Part of a small language model's weights.
Architecture: rotary positions, no biases in attention or MLP, untied embeddings.
Training: 540M tokens, 8245 steps.
MLP neurons of a small language model. Each row is named by its layer, matrix (gate and up: input weights; down: output weights) and neuron, and shows model dimensions 304-495. Each number is 500 + 25 x the weight over its row's rms, rounded and kept within 0 to 999. Numbers have three digits each. A neuron's up and down rows have the sign that makes its largest values positive.
After each neuron's rows, "fires in" lists the words (lower case) most often at its 100 highest values on Wikipedia text that the model never trained on.

L4.gate965:508507492473551517525533506490485506512500488517509489468512520520486471517512491529495475508498452485515490480501526485501519504474524521501529485550486553463466527550534535495478492480540521471500487450478499461485474498520502483453496487537441467511464516486504464513443494508529491479480527486507466510500462484533445524526533506481484538452521468503467455498480500519480500492492461472515509507490516449505504516478512525509512486523536534458529479499486529521503470498480531447515500472487514544510464482510515526506531462463527497500493512518517508519541445477514531468
L4.up965:458512486525517529461494499534498523474491470483491491538541490508517495509511461559462508521514471522485499465485488497493548557459540470515487519529494555488517518485514541498470516474520522516494510513507466467509461532493494513505493481484434520458506524530530445509468519435489477501490508487485478530499499463510479489487529507462445523500542497488505474494480527545509508510464529498455493512493532518530499549476524494497467513517480513478513490507503504520499485510505472491544486487467452524509444488503533501513491476458495501529485478466508476503497452468515536500
L4.down965:494515494494499485494525502510467510482528508511508508482532501507493484514475498501483487516476445484499471497522503483470509514488498521508498493515524495527395499551499494484481487473494503480466536483463463425479471508508480487512496490511473495516502531492490483491463457498493498479515527534515468494498432487505490501505528495509513512514502519522502456494507532497500493494492502507527472484461520498531501521525525523479537492526516494447495493506493528519460507500509508474501528528512472519515489537489494513520481455530489486498471509504553510492541481478521492496
fires in: "the", "aniruddha"

L4.gate743:503523515538514494468484490471524531465485547512488472525500537486503556468496479529505497487479472494477498528516520539519493460508482477505482481511495534543522509440549453520508496472525525476526511499527494502505476527500521517512489500511501478507495512500542524515492516495486466456500493489522509456530508502504525464500495530520482486483503540452498463553563510517511569522489512444541480496513457501470514539478547527496523490433511522479485488463514507512474517551503515522477525491532483510542458537453499455498477527475490511515464514473533502523490498448488464470
L4.up743:470479522454492512453487457501513508536468479463516460496491526521472524459447431487499522512478509486463473496541517513526505550478526480523505549498475481513498508506508511479465474539456500502527496504517501494461530481480508522447512533461490506548470489438534532527533507509507479487500523476503495511505544514506497486542513541466503489486491555490495507497487497454486494534528438422531531501530499562488512509486531523484504484481484478503494529517504511508504475505488487505494489475505494467530508483495499485507514507504484474499497531505517536543490515486469537469
L4.down743:504469498473532486472512468512503518485466456502538499487503477501510484483471495505525521525467539529476484499502493503494510541501486532474509536534521487518451509526460496488495496518483505509488530498499548505480529438523503501453525529462497502530506497495574523499528496492506510509506512484499501483502490507522500484526513493522445499493492501476508517516517529514534516510545483507538544543501486473580521502514535489499512488485490520493521492498477519497526468465517481488433526538532509483474504503509487463457506528482471482491500529483491521496532548493501488511
fires in: "had", "after", "having", "have"

L4.gate942:536522488520507534481456523498487484505507530513483535477504476526509509478496492500478550513494486494514455530517498522530498496543511477492449535482509481470505537512506475523502524516527517486501482521474539517513464463482521521520471494502505500516556487497502480480493505505515495549508498491455494490473487466479503511511459553468518526534487530479505504486455483491447535472514496493523463482482512500509498456510490522514474547494470496510538470493503470476479488538499455446478521525495486457497481510504530517488470515519460516498513557464542486484521491447521477533
L4.up942:514515505519465537487507529537505470493493477475485487535518516518479491535486454499501489527490500455503447486504504543528536520516547464512500507529519498467490488500517482485457498496533489525500467491482542488483484521471505461468481468524500495485495466505470513468507529519501538563479500463455462476507528476448522516474439512485508484480504549453492527489466518486479477518497472493499478526446522515508447501540487452479497511495472506482530490529449487482501500479506520519513491544476488454529523509497512526491483504496506514468475516494504492488548489482491486570
L4.down942:497555500521458502496468499498486480510483495523495478488514470487495501502500477509497493502539499477486472486484514489543519494476530509505483537484506522462499492548499482486506475484523474501490476495487556465514540536492509512471528495528526476501474505555472500499523501474496513546489487504480497465544492500438542492511440501502483497465529519461492488512477531488468485518503465460489471495468499453507445528519441420500524475476459516519490504528430526475478490501490495484507500524455492495516482469492501467482495477475562512476473530517458471485541453510469487566
fires in: "of", "schools", "formed", "units", "universidad", "product"

L5.gate1535:451530485484519518498476453516468535461480553474541475490484537508547499471539515516457489468495465509486480497517491502511489502533524491488464510500475489495485523515476515532500518513548508511510495533505497514497496497509489537501517458484473474476491512517553521455518487496494482497476528511496490440508483462438529517507449501541485495509537456488494532489475545513484486495505490549537498497476481504527465529537492501535419508520531517513478484497493490530489509504533472495537505561501509519490473458530525509498491507480525468479441506530512503514482502463516478534
L5.up1535:490516531483482485482491529500559507498527519531548480498532544475508459502464483465488514466473511503538453474532456512495552525507532558522482490470494537504484530524515452454483486518504492537509480511481488513489480521481489531495513490493486549460506484523522513534524529482478507469434443463505538454534473487507524508471475522491492522522467496465510548491475518504550526468514484480540491490460501517493475472482528508523508558519503520516513475500471486464529487515523471490470494481459512519497510492491514501485531526459483492515524465490467502514494463481514529521
L5.down1535:533489507558480494492515484492508491531506509540517502527457511536517469456538516502505512495494562513527505533487516516482464506485500554488488541477484464513521487498515518524518520503482486518492465489495515480500507506483501530497474504537551541491488508525521515475512550540456536528485469513471511527478530498457516544462460509501488498508504484509451508527534475519526517516496502534511512504456504533526481462478473502465472532474494509531516473466533525511484531477512503494533490474467508517483499464530501529503543489495522492523500479496470505483492463454492534529
fires in: "of", "western", "northern", "eastern", "west", "southern"

L4.gate75:516528496518499522535507528521484536531531506516510495457483456514500470454497473521526484444476471504503526462528518489520507480439483544465461510490476485541498482510518495559500484509463505507536461525535507505478511528498501468484479503544477529478537495533511478480509493498476454462542462531460524518472491517513498480494523527523496521457497478539525467530500513464485483495467511484495503500492463533473527512537506490498488532519520510492497475474475488525478531493475479505525497479482517458488472457504498513465490529522469537507478528505484472483539488523485508526
L4.up75:492508521553515506551545481560512502478503509520499491466486529448469494480535471454529514452534543479466530528518489540529483538514491504558471505493491497496464468504494486529475509494501502524530504553532460514440507538522504479469495520513459542467502527453529533496536522517510489469528511476470500527492482496521514509487526493503511468466492467545519533510533531460503473529489528535528520542468469489463511528553489515532504507487561467519463523508465532503471532544495487521488520508520506531500486486521504507465512510512498517506500510547456509468467498511517535525
L4.down75:523513471544508509508517469511525528479476541486513489523502498481498495488514473435516515477546515450490503524501492522495469513533495505539490542538496488482430506517511488485454487483486507542497495512501500474485519476512488493511490498513480517474485533449512559492521546517466455463486531451495502502491497488478496501477518504496519439503495510499463527513533525465508480533535462497517506529447493483485474458517506532514483510463508507495523515507461534495459487485523500500528536526510488503469506502518498489481515529486552514511516490529452491486508492484480532481
fires in: "first", "second", "south", "north", "middle", "plymouth"

L4.gate793:526511500501477499488462487491536502487465520475480523500517490471537497492479492513526527487518511483466446494499537461570510497494529524497455497542479508470493544480474533472484506457498523533512494524505522480515494510529516529485471534553473459523534474511526483537520493512512529487524536503509516492485522465522499538482466533491487529507527511525524489499503513501515523455495481455545473532525511523501495554475560544484484559439493521475528528487499477518534453506507483473472496500489474442524463475536495527486530530499485491498479491516471470508535510482517491527
L4.up793:457534514516520496499501516488489478502474490526480496515477491471517495482467468510544528458526529467493452486480501500500479505475536513531457470498470523511472539477491513498467502499500524539466509461508494462505472500503514538539473515519491505495485472520479513517469509494510541463509481493479457514461471484466548519472473499507510518463504476492487483485445497493506514529480513481528491538502465488504478539512518537522462534477496558493513547476489493488509494480498529513479495468499488515542460498514467538515528501526530458515462497538463491515455504501552520502
L4.down793:492514510522476516489488490480504468494502502532520473500453521429518468482477475510525547494528569500481426464546543516530481506500498517510486479519481491482513502484511520506472526472499477519504522508488481452496476496496475536508523494551506488525471462515495544523453477503506474526534465471479484513464517514461542524509474492536478483495512504510459511478513514493502480517463499513505512509460477456479458500517495475530514497483517545516540494524496511515516499481497546552499496497461493485493492475492496493501478553526542481491498508556495500495437484480515500508
fires in: "of", "from", "before"

L5.gate1837:499493535536466475487499531507535509476485515522481444544511482508512500495454484520480502432484467494484529488532515469514518506496493495495478509513480506497534532482496503533526485464498507500521516516523501525476534477521529480432533489493491486475497479491538478515483479527534484486453474532522531514535492495527494543517532554539456530479519499522521510537473501471550510520511502483529489542512474528550522518497525512529546534531497516481463538482492506494506513476496486529537438505513522499529527531514517521554507490455513542469464548524473482500534517460466483495
L5.up1837:475506522459539499500488499512499528498517521523519463505472495501459477539523521481512517518503469501497513519499525477533473507507496488506499540502451525516507488498492488472473528538516507532473496506483449512500534487495455525493516516483479507534488471529500494476489511466489525529468491497514489483486508559520516529527519528524490473466484515468476487476483490504540542480513503465550503485472518465522518452542497515526481545481514498507475472502494490511468478489486521538492527487521507543474479471554519492514504489474492501505469536484533507510445526517532511480
L5.down1837:481510515462471462500523499495534479477465484538546512486519503496494523503507506492482518448447527511450511470509510520516520518479430495509532530496504515512461529517528508503500520441501502482488515536443518504489507481511455496457518459455489497504527476514530524458482495514470547519491467517524503501507506506550489468521504487473494504498532513438482513505490473480515497520534505523496508534494525522541506499495530508538511515531470521499518513531491519488513498508490506505518481522541520481484498498499457496517496519495506524501483492504514508463497516484513515493
fires in: "who", "had", "whose", "having"

L5.gate1453:489477500479546509505495517497508534487493550472482505484474520550449473469464501482483473478496491468490514534531508496450454471541538488457475500540495519478541475467539472493514464484540495478503487525494482506506537464480507487463522510491496483464514490510507487474480475483508494510529461489503479515455479485515491499524504535471530477480475510480517544492494507492523512505510514473525476460490526474481527501509496508511505508518492467484520484516494471466516451501486524475467502512472532491491502475483477550503481481509492541528495478468464511487520532519511482467
L5.up1453:476515536500502477520482493519492506555469515489520494500506528536469522508515496459485525465488483481520479481497499503472533491478481532512483519514511504506505476532530460471475483497504502515506489490517477495470536522480477505503490461497490553453478496530516461495544522527472451468486480509472509503470502517503515493499501481458491546487540428530492524460485526489493492507522513511466485498474535513490468499530527485502468513527539498501507537477465497497510531540512468487482520519513496522489538476516491530499519521477476557504517514486445514498472512476489527514
L5.down1453:493474471463495520512499494521504518506489534488489482417491506516529522520502501520515528509483523475461520520503480497470474484505491483510508556526491517555487469481523462545492496508514474547509519523464465458491518502500483514491482515511505501493521518462513496517544539527501452503515476505488521470504505525535508553472528502488537498468516508507512493513499491512476511503519480503540515511496472506477522482480500531495507468522511535513524484469488499547496513555540495462475525525468456463541498503506494482524493495439503503478515508516503524506474543477503498467
fires in: "first", "second", "1st", "2nd", "3rd", "mm"

L5.gate66:490500518514497438483496478528488534437495530537491486507467476502540528513506460441478491483514507516486485483448528498527512573525537535495460476566513520518510493474521489488472499474497529499493511512500479513525486496483502531489485454543482466554462480505478474497534474517540477510477486486495484503536536537528485486516508533470529545536516509514540532521498507529510531498500527470532474490537454534514514545534535494484468530517497473524434508470496543510504488509528500514494484511510496480501499492490489507490480493509493480494503487541522515511494512504528518458
L5.up66:519518500515494480474461526504516519536494508507522476529493501517489528492540477480508496451505508498503538487469500463436488477460464511475462512480479534502468564458444485499450490559525514458515515483517510511447521527481463483537489557494533476510533473472539502525518523510508492499519561490509449536489505464480477470524473476526472490531532474506497467473454532534493521479519479520476539521541454510514475503557520483490480525500507517488507504495480537479485514484535475515517480462489484499537448483501472507473535508483478482473519466489532506538520461508527507475
L5.down66:451510492482473471439502500508518529494494493472519493499491492500498482505486522465492495513542504520463475493513527493497477502513509523460476483510448525464506529491503482499495495508507504479512479506502552539528513455511447541519505449573512500496425517523510474514478492564531474520506496486507472482491531489504517500523474513507479486480533502510481493490493504476486533487462497501514526463485473458490481542509491479469452505494528500529494467480470491465490511489512512545496567515551513510566538501520522512542473512518503459526524483478459550535567515511481491496
fires in: "as", "of", "with", "while", "by"

L4.gate564:506509515447471479473462526529515485537456485515524512488471503547519560492527482486478451499464526536459488501448477503463486474439523503521467510533481543490513537492475517496543509516493475522504469524469508518483491532484475498473510517500482497471504517537486482515488473519535516500456442485447490531493525475501478500470478497480478507465536548500509527531485509530532512470462508559517506546535458535524511537529527516538486516520491489528467526470557483489503463483525534501518498528529526522488486496527518456463495516522475535496523502502489486465524492518529527504
L4.up564:508516464437513465472527502565514461529483505464484519515570462513518514516508507503548469530514524525502542523531501497506473463518492514520521508484485540503531463497538471505490496518501556520562506473445538485496501503472543506518511488537475532508534495533484499483508477503471490510543519514518444510524518512502556492514508530470499459479517517517510492475495487480484509475504506532464512510450485530469503492477514500516488526464533481524502523552505482520455488476490520462469497500519478525478500496491472518501497439552481468471547470538509470512513503501488513524
L4.down564:511481483467491481468534498497499483503482461469466501488591509546529511463497485474531516478530512523518557480512479508485506429542446458474540497456487507491536462508505520555491498523510537536502518503466498495528470485498516496529478503457501523456503516493516506535530533503500494502549537474509499526537520482431552500518499534511508482477505509497555480504511486507463509506524512504443518527452497481509475483451493533506494501500493498522516474507505508505515500504479543460504519513502514486465509484484502484526521510523494463463504501563504467521490483517490523515
fires in: "series", "cup", "graphs", "ii", "graph", "number"

L4.gate1647:500499510493472500502503477513508560510464513492467481462490533515489490481503516483502511503481518519502454475481525504522488451502477473528479527522469474524489486537494554504517520500528517505529449528478484512499509481495538529512493515558474495553526490539457505522512506519528504474499475508516484522491491457513479485487499533480550539520511474460461491493510516508486485482517507509529505473494527528517491496480551471475475568506499484481477506510543496457508486470466487472514511495495510505491475481489527482496495489491479516538464523491515518516489509435474523515
L4.up1647:502456514534492517544491506532549513472483511499471463455481494469511527532518472476488480475530540479496453503494528516533456464499473500515511536480475504498481466535514532510479482490480488479486499513470515519460475477478502534494529497509514518553532488494488500524516527518495480495474462534519470488455493460497528517509544538512518479512512482437463505477479481532496528485512500536557503459454488499522512512465525526491471539513511469460521518545507525477528493467479533463516492529494475499514472481494531494490516491528506547505473507519494457514463490466472493548
L4.down1647:519485491513477549529497476503523482520526509512480492488498500527507479517503490458497534501534477476506501525498519499520464502485510565539516472494498500505452474518475498491462497507487512473477499504496541490503490512531517501509500527460523477477521511504521527500515506481484522550496507492496491514491487484511554506505531518508479460494469531511484519495503471499511492504503500548498490500449486497496514449454534496500514475496489487517506505550472565523463484459499504502523490477500496488447501469509512480485513506513537505473494461538474468484498513480486498489
fires in: "south", "european", "east", "olympic", "west", "north"

L4.gate505:469494471510472458513519474468503482459512504476535486488561512541501493508511509472514490517555486538497513494480559479501536451536534499503503541458488487530484525499474521524533451526498540466528533515494488503457503558462528538494495524505497494504476498494504499493485554473481525453469483508512472508481519509465527533503483490514538500529516468422468488489513468497470480500523508515528530465494490497477520500531519492513472508484516543516495472447517486496500472502522486492483517505496510512505476456531540514524536465486499545512512477474504540489509499476484510482
L4.up505:501502474504447530435491475530538525485478522473486512496526454479504518504545524512481485496521514517451515494497505540536552496499526483522487494499489518541495461501517492484478475449491511496468499497516472499532447556507497498496453503511504504512506505531509484535510518488502524465524476547508482481510515447518493508477508462515514531505505501506450491499541492543438540443519517544508487446508483487520495483541484486531499509524464498506507501504496508515499506484492511478507543459483507534487508485535527505474509530498513521481462506547497501467461490510491527502
L4.down505:516498488525502492491541472525494468487515547529501467478520484471493480493546532497507488498508472497459512482498525531481482525509507522546478512516514480509489484521461509506475458488487518535528512517527465467511470518498502492499497473493505505486478551458547519487501567501443517524487524527512471524471485504499502516506495497494521456503498508514501490498558460444471482514490510502520506516483484476505481498501486502524518478454538476526506503470469493488488525499511502538525526492498548550533481479504563479443513500529505548498486474494489502494497521491465472555
fires in: "east", "outside", "central", "south", "inside", "north"

L5.gate76:525471510457554443545470530488463517520486523529473521479512500488529499516531523460495506425486515469519490524529512519500511504506475529471527502479486494464528487554455478528485493518518508480505498499522511498479541542513473495507487535550481498516484506488507514478487501499545502509488518476489521521503522523489483499466489548514481560492469490523520517535512509479495519491495463494505541557514487523506524529537518503479478514479465514507474519477494493475527510533462523491501503487482510512496471492462476516488474482509504536505439472502473474530518526489505505503
L5.up76:539502507446530503539507476504472503491513474526476501522471476475513454494526536522485515509547510493505458493476518513467509485478537490499513514538498495477521522450462490490453505469512497527515451509524502496526519480461532464507538494504523516471439506484475523519485466481515524492481532490464460527495494526484469517498481485525498521494463490519478509562525521455520500502473508467504531500506444468526503490535526545506482531475481522500503549477542502468498478501472555504526485486465494465525513484483462501484484516528485509484524491532476446457510530505472478534
L5.down76:551475487464500508523501479523512489497490499490506475534456494471468479517496471497507499512524525535488501516483534509522484516486564523497512514510493525493503513473524511465493483486550510516493465516494456460523493483479517474510520488507565471520450523469457551505471457500490551478473478516521464542488512476517468516528528496479497483507477458511510500571525490505494474502469501499506516496552512441533477466475546507545491498467516510512493516539545512479483518493483533515522512517463504463519527451488529517493489513498509516533524487495534485490511493470504499501
fires in: "at", "world", "in", "of"

L4.gate708:492480509531514523487439533479491521523513492515508509493487535503549496456471530545488472537485515510468490460478540496470520520489477498510447461472491501554527482461537530518480513509519473485530516511479472465497492521498494550493498500480486493475542479515493481506464493526529509506487486517486520523505471437504457502511527477547502516485516491491506513497529517491501558494474485516516481499466514548500515496489481520466528486515495475564499490499479511496480508507455465495477488476506522482470524501487500459479460514529487504469454476479502504560444512476484524511
L4.up708:506490520501519455460494472477520533493550459532505477466506524526577475503500519515485505477509466522489474523496476483469484492487510505472516512511484531454492480516497490504466518505449486543506512469459487533484493509462496458497473504493477481516525479553549464540483488490452493505499534486538530457495486547462534535492525506501491500498511513558491528479498554529496503532477517493468474505472496509505510503522499514514497499490508456449482483463490481495540482468462481468525495514468507529537500528504494503537518484437541534444531488501534526497518506510491519501
L4.down708:477475525516517490465482492444499537505504509547531499482517514508548488519498471520503505486512541480496482510460482460428487489521499515484491514502470512511485470523513497549504459511465450491510506488452472453498489479524516532526482518494490549512494509529524483485478499501476496509493537509508552502510511478523511505519492477535497514548509485553507462479501528527493526478520489489484503471472453501521488517507428479515505506532508437526525485499475444494493494477478516496502511512512508497497477561449509455507505504475506525485512456465501521560501557526476530519
fires in: "although", "if", "because", "though", "when"

L5.gate2085:481504506513470457503498494465477529510514496534515495512521503519512490498486454527468500508509525479478481492508494505457535537534471488479476488516499502478483473530486526515524474510462538511544522512527448480521499490514520533481466494485539470468484455522481502471541527498457482479480534470495477487484502462512498517503445509498521497471501510499483469496525554502496544525488511518458523473473495480529510543485475498531472487503523514527529444518518467482476473551552505499473490518529480503523482504500504496560501494473533574483509508523518485532492508514453561452
L5.up2085:479547477521547493469521517485488516531557522508538468491491506546531459491538495537504484515468502453504530494526491477479543512483519467507478473499531516486508522478516495508508473512538522516582505524483472509523482497488516539470532470494513482497514527556487468466500529517479494524513512494522498490522499474465503543500500503463539478497456514498509507534501509483468519511473528463477522463509510516526526511460469475492505508540538522508520460478477543483488472522503478520531519469485537527523511488465520494495478508453515532535474508497491497522474489482471528500
L5.down2085:520521528493506473447508526480450509452521523548510459483489483466491526517515486495479488489443549475485521501470465508451520546528496503500516514515516520493460473504487515527493499515480510471498504536495453466475498502488530546490486544492483497482506469533494486489498543498455501491463549527516508496505462485524548504528484456512503503488517477528498474467509528510503498486485502494518528466479428505537491535550493518499502535496479501470479480527503488487478491537491514523482540499507505456546456503528523470473532521521487504508511488494525525510499503485454533507
fires in: "when", "if", "where", "how", "in", "of"

L4.gate508:444505499538508473509476496485485540492460501518547509520464494485522533445546515483472492520535516494491472481502469509510493488486511488489496500489472483512525474516507527539457496485462522479495508489540489459493442490531518505468472489510535473508530489535479476477490519537517508506542531478480497487508483544438533473498467503520501462455512464491484489543493499547536525509508479454479503538472461531553443514509534478507533525483477570499537479477508522513513474494508491497518464513523498530459513506519507540520510513541466477511525492496511491473485499448468508522
L4.up508:461506472510532484495508479533475486496499521493516499483479527456500520499520532495493478501527506490538532502492483497520449494514472495518469491465471492507481477499473461536535482503496486455505496542489485509512467520525525484555478504510509520535534514481469524515484527524530506525498503464490519529477501486507536538484485494504477441514505441536449481464493470503490460505513521512494539532469440525506476481491499502477462520461516523527542511467498510548535521467525515502474446488510531529507510432495522556501570548489498515491518449485459482472446491466469531547
L4.down508:539493467546532509497519464494499529523531512468524480455474481492502471533506530460525510520529457497524529501523543523476439487510509514501492476502494480516481479524482475524523504486471531470489483546485473540532511478477505475566515501515529494527478493488488534519501526536452488488453493477487521532458528490479506525484538498482478439526486495540471462462541492460537488538519475492496517499498523500462499480455461526489459524470515478483499487511462502537458506471549512474475521472514502508507514497539494509456526545500544524488501495472499491532476497516478529506
fires in: "northern", "southern", "west", "south", "north", "central"

L4.gate1998:536513480498526484459529498507508501475473548468497484502545483488474521479500479501508455526499469512474483498553520455478513441490481495468508493512531544470509490508521509514467476492486470521529456522457481475490520528475502492499496488563516493530522544534535505493484498522471455530522496522460492528493531491506533498473483498511513469506521498514504444512526515475508478514489508537489537457511501509523517493505498499501508467457515497545511489473468478528538520508496433468447476502454510508489481461520511526477505481518498530513491492500507476488498450493497499479
L4.up1998:529500497501480538453558511479527495484498524484536478529527530487480514501503498463521471516485512483535526543555484480529513475480529521551522484483506478497539493543518476496461479457470523541528484497477496501497517520474525482541440500505508510521506535488499502533506496511509484506525513481495501532502527484490538480475487479471506478489539492454541495476517518499503460518497523502485548514495534488482549478517523499504529468455514524528503492478475493492502534468514485490496518498442503521510515476529520507491467515462546509496475542504476467493493491491510536506
L4.down1998:496460469528511497486525506504483496498503482518505513526532515484494498508495502451527519508490465482495504531483502513492485511468495505543488516503501476504480479567498478470454483491486499509477523520512488491476496488518500492498480510519508461462541566475497487526524459478519490530512531472464513511496493506469554507499495453545500468467493509492555527484498539500500449500484520467513527510477483536472507479507505500479524513493499513493511515480471495494477503469551500508528510508498517489479501511519497514500521558485497509535501484533482509473504552505485496444
fires in: "first", "second", "last", "date", "late"

L5.gate431:481490495509501512504519541474501493512507494465504529493490467500470457480457488546510509476463492474559524482497484493524527509523497519504499537495499518470483537511536551485536497518506537472498506540515523480473504498473522483520491458536518525504463528501515462513531520516425476505485546502453443495512502455476525496543517474537479542524540542520511519504512512497502486541502529502488488506515479483531475526505487494505491536504525514497541500477496536471505474500502489478456495496479557499510450490494513490437515481507515527518519531501513532530492522489506492478
L5.up431:468492514519487483505487544457479524461551499478463495522540513503505487522529528511506521500506499460490490473540488524538546477465482505493521461493498518475515505484488514498470484493518499467488516475455480490531525531525499494502483482524501490513533522515442519504482520488515571533517476507538471486498531516550473515449509476494445500505483498472520511495503469502467534503506470528446533493511567451473498479527504499504540513512539500471468495509541489505447491483475477479525499499476527495528504514531531497519444498492478519508519434475518453502527451464510472493
L5.down431:529477541494472492459518510541470494472514504489496489488512515518487525506517461511514509502496498497502495520471510519506451520537460490471516530539481503493485479474510517494473526477523521506526519509505490488491507499479490517510520527439515506477508477487494490484502471547522479489488509460496524507498496508460506509531514493533535501470505509514491475524484479466516493454515529468550535517505493480476477437488517544552490513514492524498485532552504516460553507501498517494519491532467516474478555478545503484511537441503510528528438529519479512474527533494503494541
fires in: "his", "the", "for", "of", "on", "since"

L4.gate2040:506477468460536521451476483484465505520503516471516460486535493518504508498505539533500519531500497484476494500493543511527480489467531486491458502466492521508478469504488503542484498511499521530543464503514478509510509527520459523474496504489476484533472506489483487490515506532510483524485471477470527489530516478466453501515551493476503496452497523517490518538500476525538543462515498506529450523521484506535484519534519516479495495495517476521474492531474541459499484516467472462477512473518504500527501496492556487510481523482481540459516477508475531488560484518534473490
L4.up2040:543504467488499494484481514524524483531525515480500432481550510483460507501504479514485487515497474472485452514479549507517499458473513466513456513513538530568474535462471533462450471533499547497482490526499443512478476534486498540492513517492486510485490494480488523491530498524536501485531471489524509525493495507506458540528469510482538499450519539538471499516498548506570502451499504526523486528487485492528474485486544528520538492482505523445472519496469512494514525467463509460535508449525465525485522529510473486485534459528498504460478468502513496492473488535553501524
L4.down2040:570466466477499522505478529514502477526501484473545468504524513543487539520476481507535531532515552500522461514473523465514508502498469516476519458497542496507420506517496538479467480512507517509454521482496462507494497504500519509496517478455490485487508511488462504493520489513530503461494525526521472471486488523476517529500508496487516547492459506547517494514515540527499503480512511493507474537473486470517470500488539500493515515521497515497483485493465508497507522519510480501543540468470515504470523505473469493484543489513481504504456534478526485487524519475507507541
fires in: "the", "two", "series", "five", "one", "3"

L4.gate1406:499492460520540484516514503545436490482519499477504468447499485494490481540558490503438531472535534478468500497515505507495489478483543475475515555479487529517478462502460505470460470503493487498539513521459461485508487472476505490486495481498467490519512504512542479485532547527451518449473514502476540492490506476523499511491519532498505504472462539507506507498532526523479496481487533518549518526509503503510499510458524506490514541488529482518496512541467477513475503450518489536474495521482486507542523473546512496463521551517486516515512499527495478471484467535460528516
L4.up1406:533533514508489517509504477447547520532486555495489460510513521517484514452552517506544456522514509510511460495537520462490502500481462439519529466519513529515505505500475513511482534501526561534511474510561513510492534560531533452509466544493498539504469484486471499496487510482547459504513483489513488497539508582485534471541440466528539492456519494534450497537511492452511493484515496512508524529564483491479477490493499517520482448494503518471480485482511509512497488502505456486482522467504513523468472487529538477515477525478518516559500507494512518490477468451486499527
L4.down1406:544485484511551494494498481475512541514517496493501446503548483493522520491548553519521503482483492473508499480478487511531513474452519509530480461485517496522453517579500489516450506553491511517499486484496481498430524542521516529503489525519446500504498548489529541509503558478484482476526518497483476513497470519479541526513492516497487519499510532519496540504475530500482506517470485454515493540455492485473461515502535499456489506498504525525463509524512511522486528543534521477520510504522502515553481466495465451511473548482508514551484480518464473504513506475451532469
fires in: "high", "south", "central", "west", "east", "north"

L4.gate1419:463548500546528492514532491465475534493495507500508487450466501526478501487548525479466515542483454541465528527555492474519462498516487505513487519475506495546486494493507521549523507554480478492519471543507481480473508504489494548496459536503491544476522490507468499464523573523502517455466509503486489475505461536483484470480499511485534518517510480539521478504570504492479473523514543497520517524502527527503515512533519464507506521485543502475525450482499495524547477516519481482485532500493479474516493512484511517516520528516493523490518498473522492511482486491440485484
L4.up1419:465497476502528457513522538465542495519470487506493461448459513500505500501538537503502516519478482546505483488545466522536479481498528494526498510497492506559465521535516537524461486535467503486524490500543506487476469497509490511473460503526493525486503513551525523489540540508505508500484508473517529482490462516473525496487546529508572487510484511524517485511513507495445507542517512502512471512450504489486506521529455483501516518510509500513516480507441476505515481496497498463489515497462506485512531527476464502498485538482499494455518506503497446492469475449442498514
L4.down1419:517484446510475535479509472484525495517510515517486453484468503504486487492497494490490502482542468478507506489497483483507460475490546530572473506493483478543447514556465518486457501454476515475511510532503531504494496474542513482479474487518488480489464510494497535516501535507488501473515514486501477513517484531494509490486522517493485472501506515504499517505517517464478496505495483482525515504448483514506491490528470525483470505510488510513496502539437484487456492468517505470526479505463504506523523497500516476467527544505564490475523480575479494520503489463491501526
fires in: "north", "south", "southern", "west"

L5.gate702:484495495471477497508460527511508561505534504512538480484473474508539526449489496485519494506522511503520477502477529515474526502518522487449487558504477503520566504507487479525472471498453521489490513507513526542527509485486468537535489497548507497521488484508514465473502555487516542471497533510464488487522526495523514474513476522497488488504472521490531510524551489491542518497517525523517553517481503496495463521480498480528481545486514486503501482514527519512514504530550517473517518539479512536501504474531497539491510537480533530499515493499472492518457483472479505519
L5.up702:457512485514511504523483530500467468486501520527461486461480489505456515463539518508520459534515521438531499527504527515519541517479496476480501487510453461516448461513455544484487521460495514461490505500491534461471530504450525475515489519515514481517532513515483487516521572500476473477506437480493481527454482508528499462496464522519506531502515541515496529539511515499481487538460546454551527498539511521549465538517498465518496530529511503502480481487496492464490508483515452494530518498460500497489510461483539463520484477504488549521530492509517499468438454513493488513
L5.down702:458514464510534488501528509516486531534528516490469460447499496472491517466529503515503522514479525457508478504510442502468469487561522483496486550484471510522467511512464490495468485492479502461521514523499478479480513515495490524538470504526473507480492499513486542491507612516495485502486501520519489514508489484480529488507480489502511531531515524521451485539537515476541494508509525475538534517503481480493478481541514525461493497487523511489513498499453497483516474463497439496495516494477537547520471485481523473451530500516518477506510465461472511511483468490483513553
fires in: "south", "west", "east", "central", "north", "eastview"